Weights of a small GPT-style language model, trained from scratch on English Wikipedia.
Size: 12 layers, width 256, 8 heads of 32, MLP 512 SwiGLU, vocabulary 3575, 9.71M parameters.
Architecture: RMSNorm before each block, rotary positions, no biases in attention or MLP.
Training: a variant of Muon for these matrices, 7026 steps.
MLP neurons of a small language model. Each row is named by its layer, matrix (gate and up: input weights; down: output weights) and neuron, and shows model dimensions 0-255. Each number is 128 + 24 x the weight over its row's rms, rounded and kept within 0 to 255. Numbers have three digits each. A neuron's up and down rows have the sign that makes its largest values positive.
After each neuron's rows, "fires on" lists the tokens most often at its 100 highest values on Wikipedia text that the model never trained on.

L5.gate124:129142141133138129136157126143140157132156134122167124165085137172146082120124125143117089157111129086082153071155139157143123146110129137143141124124174124125125130125117101120107128134117105148123137087134101129123099143143106119095088150100084133133083164112140125138136116102094153107133141117131115155078115106095171123172113133116134082119158101135127142133156112123145141111121128098127125116140155119122155166119105156150099104139109105091073091146150098119151122149122153163130119099105135139137110082121039172159113147089121154147110139094138123145115146119113092113132133137134168120133139132142153138156140177112140093115152128140152101161164134104161116125145153137120105109138119106122134168147117093091133148081173124123073125120179118103162116189137068
L5.up124:102122117113102135144144131115115133119149176101129119142084137137117131149121145109100126096137141104155102112168141108078128132143145128144169147115169141113179112116125109139128113117092087169170130120164078124124137124104105130115098121121197141112115108133136101119134145128177132109133116119089163164104142148088088163135157084137154123131147157087112159143125136135129170111152148111149121162108111135120126155112102134165134127117121114127137123166154069154141167126161135175113111133182194133155091135139082181124136175105156145176108129120112122132087112065107081135164140133114146130093127121138144180113129137121093106140140158134159153124118113132097149154150112160108146095112112148098152134133119097103119130155115107153147118097097111147118127136160140
L5.down124:149118137114127070139109085116169119134164115147116120112142104116125088142119110169145134167116104146102120083122121135135125111162148168148127120174136068127115153098128126113100121110141099163120089118148109107108117121152123161152144132119124198128138167156132147077124146119123152123143139110132126094102104124130168092154052142156132154112138128175091120083163096134119141104109094169136127139135106109152128121138095099111129113148100099148129115171149120104147193139092178146145124096124085152142133108139117130153132119065090106147133133123147111128153119119144137172142125130128094097125127097120096075106155135131129151151120112109140138105148115133134109126151129124124106138101095098125130096125146151138124061101142164105134172099130139106172112137079144
fires on: "was ", "were ", "also ", "t", "por", ": "

L5.gate385:178156119106155157099112159106140136089106157143132129143097133141078151156092134119072085130136151131146107106106077147126145162100132112128129149126073076125127124113130136143122139099150134145134150170168113124147144094133150117097092152141131131103137111090117124102091110115114082110173133148116132136113102107101154157142098077115088191127130106077119110157130102126154134129123134104129118142092130125065124157111107108113156127167167162086147153137160125127176116132157099163115094114184159112136114162156102135124108140116138148097154145140101181132124135106101142129146123082121148142143155135108113086126136178085126098138107153110127134129113112127131176162086138131136150120110124102112157146107151123127103095111115114146128155141083143137142124130108119
L5.up385:125160171144158103089126114118141114114156093109105114138143133143122168129102147167106146121118195179127062141143157157152134106135135086117143132115128108102096137162176134167133168146130141154132166160151145125093148093122139108142097123106132118132103123156102132136097123144101115120135150137144150122164163097148126149126125125097079142142118154105126099113111125155141096140096135112158091113116149123123127144116105124080133093136152177110128116088120159120140132106153166090132150107148101120128131148163112141107071119101123119100123132118140188132141102100087107086144077138098126137130097152113120097146121129126139108152092132123154122112101123188125182147116132143134123089143162077087116126113129147093134100108115100187121111116104112138169159123161157
L5.down385:099149114124124134130161127127132164151070143091067130153123109159124106151085135181151163127119149124133112127144124127129108142088081114132137112097107098148137084116169096181136099097135100144132132143135102124134132124116092074147119114088125130116091129157134156083099146117153118140105136123134134128144160091187086105104166092123110141143124111095135138114108130085161098114084130110154081143105137125087096135129060148127144090098124126111128142123112140103076149145115118113121139141096097115140114143150175109091107137126147099134123199100112134135088153109130109123168121106079122128121128144126102158139112100124134132125101134138164122126129164150094173155117118139160110136090100144118123143165121103118125124134054134150128134148144143102132148108128120
fires on: "E", "e", "ence"

L2.gate305:133128110071152162120130150151100113130134154120121141133135111118143124151082110142123154139105183105129133176108144130122126117125129158117147094119098122122105115095152122155088077109119114158134142134126135072128135156129111111158098108081099149127161121085124126122138089134133094127136114147171133175122108124124140157108084145151170132130166136102109107107128121156119111124159177161125088105117133126132112120072126136152132152154118136133145190142114100116201111144154141140116134136142105135164116110132135102098122091163144094141114148142116169147157159124109129117190139185114119124137150116127079104109099149129149141126150081113171153175124094130137129159135078140092119082117123102129111112106095118105129098113113134120067141143120139105123166072127113
L2.up305:113158106115141155137118156124120083122156162142114126109170116126170115148105065146123127139121154099128108162141140126161113140125144167107150097151146108109099115123155110121092078102153107171135141146133135086144152141130116106133104116068066140134155132108123120130148090152123092098121142131134107171112122099124151161107110125165152140116134122105118118094133122126101130113152146141110124106127139133151117110103112134154161137155144126137107178131143093089191138155137103142092124136136130125139133104161133118106132106164159078153132138145119177146160151153093144096147139186105137120115135126123088123125113149132141130135156104122205156150164116126134129142136086174106121081118102097133125093116110095082136088138077123143103101129128144114123171059129135
L2.down305:131166110161091145163130138134154165148065132113111108149122084148095118093088081100138138129134126112120133119136121096163139131134117054111141110119149160105119146152120151165136143139112096143131096107141146149154140095096116093132085129094158125080143135145131093149151178127113135122145163086075135120132124145195137099162140112136131112126118154091128123127126103141140157131127133159111090109130130124156102138117085119150116140133130110075085141129095162107140132141075109087125143132096084109165151142117119117117046143106111123134119145134082146131139143112099120121122162132161141127156112105133139107144139137136136098123081140088104108125092130144146145111159166136126132130171125153078104122143110122101175112140114101152080141120111135109153141158147150
fires on: "coun", "E", "fer", "Val", "Coun", "Ne"

L8.gate408:133135140140091139157136140141095135103079095117146155102097128117145137097080128156133126134146152102149135136111147104153141140142116123141130092117139087115116098132150148127124083159139141155142161146072131108118133156137162115113150169131141137122136117122130148168121126128142144110061135106138107139163130121147156143171109102087087132096132107128149113102162131146136146150143107099117152164111179145117101143132091134132077159123140140142137117123145126115130149125113141133161121133121164134126176137132124160168151102190133107099079095164101151128150146129090099104082086154102121113124182063092128138125157140135094093109121126100156150149095153150106119141144137087154119194147082127128134115149136116130099098169181133141137096134141113156134157164157110
L8.up408:155164135124133142162111092112132160128090141115136150111134130134155132123110128161139144149112147104145130102153162113109098134123121092164148125113136109150102128128150100197127117150131108135141075092091157145100152112111140111126111114138108129089094121098135151139097135118150121114137117159130123107168150136120115124141102128108126154140126110109072148119128152148160089170170098138100169111152130139093144140124167125134124120084188159084135158074119141110101124120109130165124131174102169124160106141147095091129172092151128111097104152181136101151114120152174101111123140142166146156157137136148158157144124159171119100150113127083147130124113188148125114152153144132122064083126111086129154146135098120127111122154094151133135157145119152116101103176125112
L8.down408:132129146132108112138121092144108128136133149150136141136123075097146165127088112153102129098168119146149143119102124114163166151080145127150135096142153124111082125121148130131090103137089045094163099134105150151105123147122143103124153167107095117168100110146157126120150141145129166133117110109086134134131125139139109150144139140133110153163139127146152121104108122084124137183125098143110155070151131134064115102157137108113132127137163153140146138130119128080104105126121083132128127117168126106161106122123148106165167073173136089109109123146155154076142166112126098132113099139153105151184149131151113110105171142130098104137136149072104133165166114112139113126125123091168135099125142113121095117127140159120093119131140107097145170125103116152118131170152117
fires on: "f", "ef", "if", "F", "suf", "foc"

L9.gate13:149152112168110165075119188130093134118091111094131104084064127100121104110096120132179143167130141163099116125122129140109131112141128077120167117128101126131109138149098127118129148133119153108133123100115089130108097123163121120137117141171159153132104128115112114128134111068130123109136154116161096125099111157121130132176139142098116096094140112099128089142170153155124093114138144176149114187132152103140135146117123101149145078114122166119127151154127087151126158102071082091122113135139132143105130128106110124151085103095108114120125121138123134162139090179160144089104127156171123142132095143130147163143131153124159138117123127123121156123109116117115090107122106127135115087145089168138063139120079137139151126167119137149124137153120139152101135078119126
L9.up13:139119151154103111099133123085108133127102181151127113099127122121137121117125104159169106105150137106150122089129141133116107135139152108113114135080099151143110117116163136123151131143130082132094130160142154108099106148174131090133127131146123123136205109114116103126106124110181137168162134111143122075174119166124139118097152116115144124098127090112085182181128150120121109143151124165113119092155121127108085127158131136134118125125177157143105096136152087128143143131149129146123140103089127100143141133124175084077115118112114170143104104168154149113150133123141095143107120110115118128108100140147085099150155126163102140143098097104127115095166153107141105157095143138087136133132152115151179125123141153093108167114131073151123145135142150073117114141075117
L9.down13:142131146129123157125119136090135159094136115142125123154181117109130159113061135144117102102148092130120124123106121156085100093164102142114117147103137150106138143095155143114170066122127087108095085148168176145109119096122113147135139087127132117151074145114117128119110104151156128146155137161139121146166164119164149084148109128122120138141144142108115146160084154101145126094115170151145166148138147139154090158096137109135169119127151090140148139147155090108122123109134102108082118145149107145148131124152112133109183121153167145139124109115138129084117087109157139147075137114129130146140150118140137153090125113169130091146158123140167161155159135070145151149077161139135142110145145125150143157131110114151130138085115133132123134188175164123148122131115131
fires on: "n", "l", "N", "rel"

L5.gate173:149169140121100147140090077162171142145151116112179135101173107057146114124151135103154086156157137121156105085120126152081138121116185106159109134151155133137112107112131105112104164140165179130140147157143129136133136148083117109108121178123144082117130117145111167147109069143094096114141118113143129114153125129114144126119117103129148158132145123138129119137123141111115132142186135135090111106128108109105123121141104136150157118164133115136135118097122123102116141137124138163119133134148085135159142150145100121079118101123147150142134129158106137176105159120149111115134083148129087116112119134101132133100119096136162152088110116132099171122140134147122175138134105154090090109077134150118188068132109117111172164115158111143154069136145111131143127114105137
L5.up173:127120180075122132093129157169110112158161079134096147080122148105119114126110131124145118070147128130121129117144120105161154107180127123164087139087146137068135122076127168125118143142143140124101141095144092097127113145099147107083140142105136105175121118063107146143124135168130101129139122118123118087140119169173144134113144120160102136143072073138137105112133111078138117104170082140106138103155126119121081124085082114148105118155108115195146134143157131119124141134136124129105098137137118117173123115119092112127148111140138127082115128098118190167135127125111114158111100139142131127098124129114168105102140098109160129144156182142119147131145098117164133154128113124131126119155122139129115100116101102085133119145085089117146113134123123131143112121132143
L5.down173:126132110136104133070105192130108146140150114149154128096149186129143086135112133143135139133110100126102122145165107120117130155134097143117114114110159163192195117109175110155141119131102186126146154104146120146141134123123104135130147073080175117140158108128129140131130113085100144132150118164110146151123092130083085173150140155150139119118138093159129176102130109086113120122128135138136131151105167143109103119166152137091116091097139182140150152113155153102116128060117132097124087123118104113098129137113132107106121121178105136143082173163126150128115140123127160107118144131094110116138109101120138197125151118116114145148130129120099103108109149162153122123089148128135132170102105122115085122140134107103094122122122120127150104130111101132145144137107159
fires on: "of ", "z", "al ", "y "

L8.gate365:149114127140132186127143136116138095139084135104143102143178145132140177142114111130153134124154141073110095117110134130119066124147088142137114129154137162113138139078102125168159153102126127154125090173112143124139138128118115143156165106135105165095110107136139144210095099090179124135151106133149125103161132095135115161125137141104098130147098118118098136103114147144106135151172107150112118132129162137103087147147151142153106106135157157109163118108147138152179136164179118097150152143156133143111135109125091152105152146129141129104130111129126134161144121083139109132115095150119095148109152092123140139108118123104138139148068143166096115161097119116134112103145131148090172089101106158195094123113157084095151154110112129112123133126096130123134146125137103
L8.up365:174106101170118101128115092113163113114122146106141126166114108114147085121100116146122122127146100164110089159148118165117150131106114087142101072120141126153098145103107122128117113103106157166089107114148103155123162155112151093140150151149144127106122135131069099105136118110113139095118099110104096159099149125162160165113116121138154150086184089055139113196118161095153138116157136145135115068163144097104125105119122154124144180106152119136122151101109133130130105143122154149084177139143164117145131120095125125096123129122139150108151123126138126137104134103099142146147108116141136152116117172164165129147133144108070128148110109128140130119122132140172121145147160156096103128159117113128152129144140144102172126110097098157115113118101142165111118116134180
L8.down365:152155098152135104105118155109112119114092134061126093138141091115133092147138141162158151115136087123132169089122100112154123109167157093107135108113116148108084129115147100153088144121135138093125084170230129162127127157119136087079159115142135148118072120146093114117087141098141098155147104109140118165117122128137092101133126098124138074098109137127144144104095132090144104146144134091150148094121130109113122132160097134167150155126134151135109164115146165163128133150112125116115136149147096108141144124121137138128180077111135134114107133130074150139145144144144133132135102125123115156105147130158165165115159149150118136140112098128133126132099124139155122149057132134195117148119084111153153086111102117127130136114145155140124119112133107136121112114131149
fires on: "e", "n", "a", "o", "de", "al"

L3.gate290:059160118146155128134112119130158133127076164130176117127175123140165127110157156151135084133143108097146088091115150164128134170105174153152126132129097129128110159132128143099150119151068154127122094166136108079105149192122150139162131148121091135135144087134159152126122119172104108117142137082092116119136115123112175123152129127120107122162130111153176111123121125137143100126119140135133123103157112114101136168111138074117140139159127149163124124127124137117124093099150111159117127119194136115131117121101143174089133150157124130114128091113178086147165128163109147152109133144109074120091152114153121160157125115096092152134113111132130137139108127135081128161160127135154134160104128136145143135134114137122152127139139076131138075084099132150109106102138156
L3.up290:115125129153151152136140113123176143157131128122189159130138100133096116097126107124145173129097085104131136102137131143113128178068134092151106124111116118134125163123154153090154149146075148154107074119148114106114139141128153133135164147130127135141155098128139142112122120152103084134153135094075115098121133100139118165127146125131144106182115136155135152111122117108152141077089135143128154154146130121123091177101141124112145136170188155130141127109119156143118140097156136158140146131142137098118120162119146168131139132134082133098140082097166080150148134123180130134129142105108085131093179140174134110143168136124101084121127102120155156161060128147102121159153126140114168139121131126119113166132131158109134145173121102129145129117079108149138108109129169
L3.down290:102131144137119151140141139179133144130120139119144117074153129124077133124116132115150169143134104166082128111137162060110118136105143106151104138102118135098116133139104116114156154153109093136120164152135127167147078059126160162145141114109124116169114102141107146148110115118095088150141075144078121192135133105122115162124130079104158162131164143134111148135127113090093134051132125143123129145158138144189114131128125153137118101114149136120168112118124122171142123090106119088140119158090134102147139141148144135149174131074119117109106116145101116107127123116141158098115147129141160152131084146152125167106130164135124084100143125117161147136089117164119131144132139116113139152113161109098105108140145106110115097139155113097108159176139112091107139128110141
fires on: "es ", "from ", "They ", "a ", "ly ", "is "

L2.gate162:091155136172128126104122148112148107178161159143123145094165138138125142130148154156145157121095146172142115128121140167115086131187126120101083119110128121094131176090150135152118144124173102103162162115160097116117143130125131119083147107125110108107132135142127122134094110180115096126157125165113126103141088135102158115159096135102100104090119103110116109111101151131141088123180169092096104115164128064097148132118153134141104091131154130188134121147129160125159133116142138164144110101103141146123105174112104116139159143159151106107134130085107130134117114148111179096129117133130145091136128142137107141130119079169132152105113145136123145172156134100136126084124107122144120160152102166150139151125099149147128108116122151136135150140103083115113083180123104
L2.up162:089127135162131119099102150118138105180124150133121134110164157147091161143184131182142152122113149150145102120119124180113111133178113124123101100141127142090120168104126124169136153125173129113143152149152095125105144123123131104095158094139117124089142141146153132133118116161109116139204142194109145096129078127094145140128118144092078131089118113122137126147093148147161122101174139138100105105147144110123149127109162125123105110127115136166120144126106144126140112106123137151146101080107140153137083147103105119147183138139144102120175124108102112137132132118101158087127121143132140099100140142150100150130127063168119151102107167149148154167156114115137117102149087126144141171130115165167134166108125156159151124130132132157135155138093095107130095138138113
L2.down162:136127149080135090138153156139131140084125141110112146112134164105147136142151150189130149104125113140183122156157144135107125100106124123152089124134144115118119142099095092120107161098138106116121177153146082176121071111077132132055113092085144126098153129123125121137135104110144089119162165145070130146141124137152127086134106169133146116102143100129145121108129132122112102134091097127111110148187117117079130130134150109132137128098136121114137118175143120146144170140135174169117121130131129128113103088155112133130108077124137131136079148119134161149085095131184127113099081117126156114186143112154133066135115111130155088138157149118111143156135162147119125109152125136146113146132138137090114138124135096117091115116136157121147140109121102120158171132147111
fires on: "Act ", "bas", "cod", "ys", "Department "

L3.gate448:085152109139118118077143151114119173118117126109128122105143162124119117126109094169137090124116098160142109118140122171122143111155141114155152111137149121104131160139102127119139103169116104124183104110156187109122128135144131111142146125163131146123100148139169141181180179136124140094128148112102157152163145115118133144123169111088098151100133059154137086095122127123166137134103142154118127116129127131136123141116099094120120166099146142121147109125161124115149172158094118115169108144156132125148087138153150142116139149145153125086117096147125095124126071130136116119100125155092123176083156166156104135141139105134121159167097152142151187109066129117131131130147129161092109118124141091105119152147095091117089130106120137143136089144144095169106151163115133
L3.up448:128114108151138126128171138118079136144127126127144123092105131106154149111137125137130091141130153118169122117151142171121178131126137147101087085132146130155123124162101130144147137153111115122147173106091137107147110160093150114114119149133111110142123114132150129146105123132102147087094108101112151161144130165099110119125114118113121121117153082169140120115119071099129075163108112108119133122133102090115134141080096107125143126130142161148173150157165140118136127161077115139120152173109163107163119116103127153112125151132146083151135146102116149178115088133127063122103110141105124112134159173130144124131116114147114141162166156062145084095083140114101091151114132144156097127121147090154126148139072136127093142081097160144130156147141078115100118162147157
L3.down448:132135101140150123101074148139122125129120106120121138088132100129150119136082064158144109070156098137145154080146129138097117096146136144160137111080162149109145172153137117114111085152122098165125121136159139143101139136129106134141150109155099118132118137128169145125131155092154116094138153082153148122163136145142133117157105136148103141070159107157133090134119118110148114152099069163078149105157154161130136102114101110107122166085129066136102128112108125079114149107122141065146174165133157117127110124153139125110101132158163119129104137134148128124140132150123111091109102134118135127132130099145141168129143135110143095149171075112149127104096188120111092101095092157148111128165120087133103142118122099143092116140147138118139111113122111113131133154115139
fires on: "g", "if", "agg", "dif"

L9.gate121:149132146151136170132134094162122154115098151127122067143154107142130157116135117146146133124104115111114169131129146149103145139155109117127102085111066118168129139143162120121123164125131126121110126131108165098147149183122101169107137147118128119133174152085107090128121115100127146150150155157157152115110123129152117122119166116121122173139132125113128111132141137107088139139145135128108120132097154098048153121102108146136142142108131121099139149106116153119133122121150081167105157123165139132165116118118165118143123120124139156154148159112172131126135113119142135167112115139072087127165149126144117143117095112151098138097135162151226159100111126162117149127165096086144155089139095175162106116153086119139160090125170126113122121130141116141119092095086096
L9.up121:097135114145095100130104123109156132113081117119151137131133133111109138129127156141078091136110137119101164093105065142129098124133105130120128087120133115102149123140146131153124126131147160178125159108131102124199137150140152111162139096143078132127141118128114137135139127112129084124096089119131127110126122125123149111137115087096130125136084063113123085106129125166162136140147102155125141148111104129151152140126090099148130141103131124076130114118146145111105130149158126156169103127141123124146131125155154163121158060096163130143141121152150118102127129112138132106108149116142151136093145088127126170110096102128130154139124166088146093119094205149143132175164119139087146088161143166152120063165135172131142071139090106109108127102133117141156109102145139
L9.down121:156150089135121119116105121127104141156121153085134106135116158145122128153120136141156143105090131155113110166178085081110094102108094103162138100126184116109125128132133175148121130104139098115106078143164127121092143130121136091110145099126139131126122129109176165078110134126111130119142130135167157132139132113138121081162126142109142153142094129084155173157123136154124135102146134145189137139119116100112145144130144162143124114137199126121153151125144115150124144133081135144167097098114124150177143122170135177120127129123119140160113135145161117091155105091173117139135106125128153170105134180093088139130161127146166122133152112128125132148146071116149113144140103080133139111131101156148122122117095084140124088155107134158107157155159076115093108125157127
fires on: "e", "de", "te", "a"

L3.gate373:123091075106116124152187147133114176153083101150129108096115136115140123129146136114131138117151130134158131121111114095159137144133127098127147130092123111132101129111143118154094123109139118167119175103091118078103107154049141124083080133151082145172099166129142099188089126151140193138126134133077086083122173166092134128119105109097102140096125119153126140148116135135187140135122196124124125119093126117147140128167104142085142125085098116120150087136091134135123114160127157130105116116117127105106119143114163140128143145129131129137136105150121130109173138113136096104153169118168153152121126138091125126121111101094098118133099134137135108127147117146136171125108173144131124117153114149115182094105125140127099136134135139103119134156092155119123117135132106
L3.up373:172120114078124105173147156065117116131154152168142134151114118144140092137141124118143137114149180123157111096111113134156177115078112141157166130106118118111173127103153126125113105100136120111111125089124122145137102136127159161112054112179119152168098058126141151128129121127106138141108161132093114118156157115096109109107099142142145121123145134140133146084138140135140136118105168123144104105146095144184111141178117165147116140088126127149141125117073093156125090119178097102139126114111148132129130154125138098137132118137135121117105109143152131148128105151143147089112119127127130113137137104137121135163149108134126121135129125137155128110177106109159131083129115136184099098150096155127136126110055142195098159116151105107130108163136158145096110136112160
L3.down373:101117142140123164124119114139113138126154137127114106142147100108160166120177130090156151127086111104095127084112134146128086130171154107114103107121134130166124135137103090127151111138129120129106143122160142157136120120102118132141118180122108156103129114151101115151113099114149121106135102160148130085112110125126147125140105075081114134116143086129105149161125092089150135159122125161144120092111134149141170096125071129100131085116139125157130139113140154122154183147112151094110162109128103142134127100100150129108110116096094165137135120096084164133129128110130087138096168127150126146135162139144086090116106138123111128166149122126130141170136173130118091171124149150131171110066128171133162089134143115055111117130079111118135137100084111185153124125166133
fires on: "est", "ack", "ill", "ist", "dist"

L2.gate226:120101110120124115137137177075126105151175127139136123110164137171146130102150165093124115164136145183134119128103127129116117148101174120149118143137068137129109143097141101131075111085145118121136139108149115152144122116122135098106115132115135145140118098165095147139067120127151146112174140166169160115122165157110132084156135117124104124113152089137137158120102173140135117116162144077119093119152100159093086112135166109102139116094114117167119130131128078083123112119162118165095063125128154171111122137113119143124145147113184125140169141149125158100116136155089124113174095136171088128118128138107096064131117131158130130142154115122153172096173121125163146123104061129114138141128129106131138145153124131111131129139136156132151132117124130131140136121138135
L2.up226:110121091134120127140103155091148132151115163176163142107188151183128142112148136095149111123130124134102063115156169169107143146127159101141095132104087135136185150136130086101112113102165108102129137114113127142142137135119097106125113133092135151110080093148138128103120130105122135117141143128176087077141113141118127129137121125146114107084127130104125146125148160131125075107155164121095102094124105179119087125134148145132136141095131142160105108127118074084159117092144112136084087100119129103159071119085110121127146098158172141109132140136141120080134126151084130105143083137134089117118100097120102088132096141172159158152111156135148164128142132163145125110134082089126088132154131130148114133128141124113135147146126148151119139155096117143115128150128134
L2.down226:096165107103147137129137138134162178079124159101164135113147135077138155174123142114080132118133108110143145147127116120069180110114160069126116144122136126168162122128085108126152143139100124135144124134091109132122081101170143123133140078100106118099143124156150128134159130118104137127116126088120073128126135105139147101136127145107171134166085137091123145158117154106134132134117143120099115143157124125144128177136128096116102095113164128086099133157141125122118133170141117092168153120121149093143158142105148096100134094125137158088111130067142082150118147164159078108163135098160123128116128120098108112102131119161131112097112141137086135140119102154113090095103160115135108140146136107149128137096133116117148133108141159115143115137087123095172121092096082
fires on: "3", "Department ", "ost ", "or ", "Act ", "act "

L3.gate103:131150135106126143129131149111153143086126090126099145153111098141098123142150079152067165139143083161117152106084144116153138134127132151129140111085106168132104140162145159121130103159120120145145101148086180124119117144116117183083147125146157088168177113143098106113128117095144142133110122138148117126119152090088140176148126117116089145125123118105116093116115141141177117105124116163158152094120128158118156144104107088135125114170084130096112132124105144105109137102068078104121161147171133127107158133121097144140117140110107129145156120182095102121136178159105126146089115106149165134137151124104132119112160160112162125118144113152115107125123155122156162101130111118093178125110142131125124131139132136123086126134141140136065135161177116112148165126133164
L3.up103:145123105159107101137101099139124168163099121112172082081121115075117127138130134105132108088113141165128120101137120173179106148170123099155139171173103098123127154117139153145110158135154127122111134135139116085095152122138136098114117093140136095108102124105117165124109143126161119135164163147122119138128104094130159115142156132107135117158116162145117120158126116139119127168164112118131127102166091115110132108183123111107155131149114114094106077099126133187150153126155099179136110099074142141118136136145131123138114092073154125113089127123120148172123143111149139128123103130139146146136076145129097154137065066138131120096108127130085140154164139105125108157120125137114122146140178139144128136152078152105133129116136078118154104127098117145133087159138097
L3.down103:122141144142129137127128152126115144137141137152134107173104128172119128148083106158110125144142103139140114160137114109102127141126136149113138127095153148128134092162134167181120091158124141117088072159079142108108170148141110142144080110158172137105089123175105111125139128122122118141080117116099098108119169128120100140144138115136125149136105115147108109107121145133136104106159122081131084095163130152142111125157139088155108124137169148128094143147089162098137104133080115069121167166132111134138145108128115123099124141140110123107112122162147038096137160142080069120116093069141136104142127124144141106106132144163127153136110119107108140125110124076161140133126111116111122137130132132155123098120144101127140140103213120134116107128176154103132104108107123
fires on: "n", "non", "N", "Asi", "tors "

L3.gate357:113154133164091134144117127076089145167106134155123105150156136152101126154188129128135140100112145124120161127114108091131134146139165123154117114117089091132125157166122118093133126168099157121095153108122154142131137140088121120161128078114106104137124135119156125143080133142134087117149099094159167117143140165098138130125141146130081113111120150137108088135166127112105117142127145110138101121105161146156129128109133126135143127099185143121147106091193118149183121137136125176075126108143142110139126153127083115110159116141112172124102118107124118126140126119097152127144089106118125118126090149196123114092100114138120118162121101114136127145182159171173140146090156119107099162152146098113136148119109139080159123128148082146121137124095157104123149098114075
L3.up357:151145136141118123129100131086131132145160126137091139123131118146109130115159134161163135097098180150104109107112145090124126131129156143115110120124101089089142117165132125106113168146126161118127150134119146120127148111169167120157116101110123063174121157100146103131112155110128115069170110078147174130116163124109125164083143114163106071138137130131093146119153134130140112119143168148141101127131206119112172109158129148117137140102170126138178150141151119123143143119113172158145149099146130127104164145166140131121149137126101114124111106112162107130132144136149163094133095097093129154133107111166099137160108134112149119167128168092117127111131114181141129126090123072125112162116151094104137133142109137112153096145104104111147126166149141127117182119110068
L3.down357:130125110114134151121085104137103121166137139114124110093100124109150129094127128101124110143122111139134132101109124155154137142083098133129123134082093146136131155122143155146104146118106124129156092141157102136104078134099143144123111124149138157141124103148103125101121164135137150160137106167134118145180099098154099109123136116055153097158129130092134133132109108095134122142111120103070123133177102074116079120086150110084141180195105142107160128152087126105096123153151121111146125134092121094113129131140168111148109129112149129159185145171122107094155146074127141159118180136110101101119173121130141114112143131146151134092106159155123118155120105116119140119136139129116141132120126163083103072119151119149110154109121160088195161131106142105133120112141126
fires on: "it ", "is ", "at ", "in ", "yl", "de "

L2.gate465:110143128096157156092144132152078160121150153116141136091111124129140134119165145104111169091115096144123133137124081134128117114134125145109113141143105161118155085166130094175141107108129103154125126132210077112107090162108103131132126074142117140095100159145158157105111106118142142121109136114119128150135137123147091195135172080166166158118103121127137168166091126139171163131162137177116137136104111129131097139154139120138139107121123117113123151172118149171159150116130127138089108118147148166134079119138131134143151075125149133098129132115147137140112145181155163109091120116140127117114133133128126147104095157127172125113114107101078129119138123139095121193134147149123103137114116130123123148168133125116099165156143135091095114152119109111132132110128069
L2.up465:102166139102144133086148152120067123090153138136116120064126139132140135093179140084098158112127129120109110174133077125127130144136131134117119117139116138135159096155163106188119092076132103120118125158189082108131119165128091140134121082130129172077106158133134151105113128134125120137133154110092124161134147138122097189119155091148162150116088120120179172155100125152164149131124139146126108153118107112105109163119138128152143125127128135128124150170114137160124124111130151125109090127163144175124087099146113118152172075137152145113116129124132117148129114177139156124100119111139126139125118140125122155104079142140174119125126125092093155121145097107098124189122115134127110132138156139130131145158131112122104174172135126104095117119118129117105106115148079
L2.down465:133110163143126158121166148104098123123135145147116098086151113137138120121170167075128145110117137105171125149107098129137117113120129147136117095128075156094141099115158113120123108137094120147133117152137107110151100173136105088135157109126112194087102190142145147104125144154085128151140136119083127136139114146128119171114163119125149099120117124113138136117114134082187174120133117150150136100143135085112115150126125121162140117136128096122137131155153126168188132096133151111122112134148181174115101115122118122156146092110139153128133110116136092154143125129107168126114154090198119122122109112104124101137079155137149132104103117130129139131117147158088126149130148167116122143161166108114108125140144103148115131166111150101095135192091105104174091121170093
fires on: "sp", "ven", "rid", "brid", "Res", "min"

L2.gate103:115175132149137072144124141120132127162087123105122114099145145116125124112112159139120108106121098094121097103137162066131131123146132130161147117148088138093106147156134157120129089166122142132132100145141140147098087106111157094130092123123109086146118142121167106118137153165124118120144157135093127136137165105086112168147126129096121131144153117116096136110152114146142084160147123132160113121141108190069087139128160119138125140140197107112123112156163128078111113109099118111126100075176113128148159117107120091113144118138160116098109128139136126111154118160126154124158121150166123172088150137132099165168177163120101142126156103112105159100137144094150097147119108108143058110134144147148154123122130135174156105148135094158133101131123149111159156139136106
L2.up103:104152139126126112160137091110133131110060145116151090109151123142152127126106146120122120111168110176139092119172138099086143139137128090142152082149078115140090136122136132129133100173110146122095131141157111124112106117148130115094093154140120114174095124117187081140156103151105104115166211120140131141144125129092126133137137127129157150142128108130114105112152146118159089159145148131118118081127110130090122185110136119164090175151168131152131113142163128115113110113120136085116117106135127096163124112129112149113148094170118115121078121118142166108117119154120136083134141134133095128132130128126113163138158165148141125103159127155131112077115123148169152147136171123119049135119132142142138091107107110134162126117124090128132113178113132110157107176134116
L2.down103:151129142121118110151130115113141080176123141129143116086150109149133133101110120113116096125150111116122115098100171109141177103138133174148154111148091107141123137177170122142168122141115129112140121128134160147123113142136177128131081132153115086137102119124171119115135133150098135140120141118077095138122152164138111097102105107136127161148136113112098119155174102092157095169127116113121132159159164126056118135136145163164158118082157077115114127132157130105107125139094080115119108110138129103182129102113154129088153075153165130083126118117099154116130129141118129109157151180125124140108147185121112116135148143090148110141131119144103096090076149107152161161121107137133085105143114134120128118107127103179099131155142148149137121154118149130146155180145143
fires on: "ef", "if", "Scot", "Wil", "dif", "uck"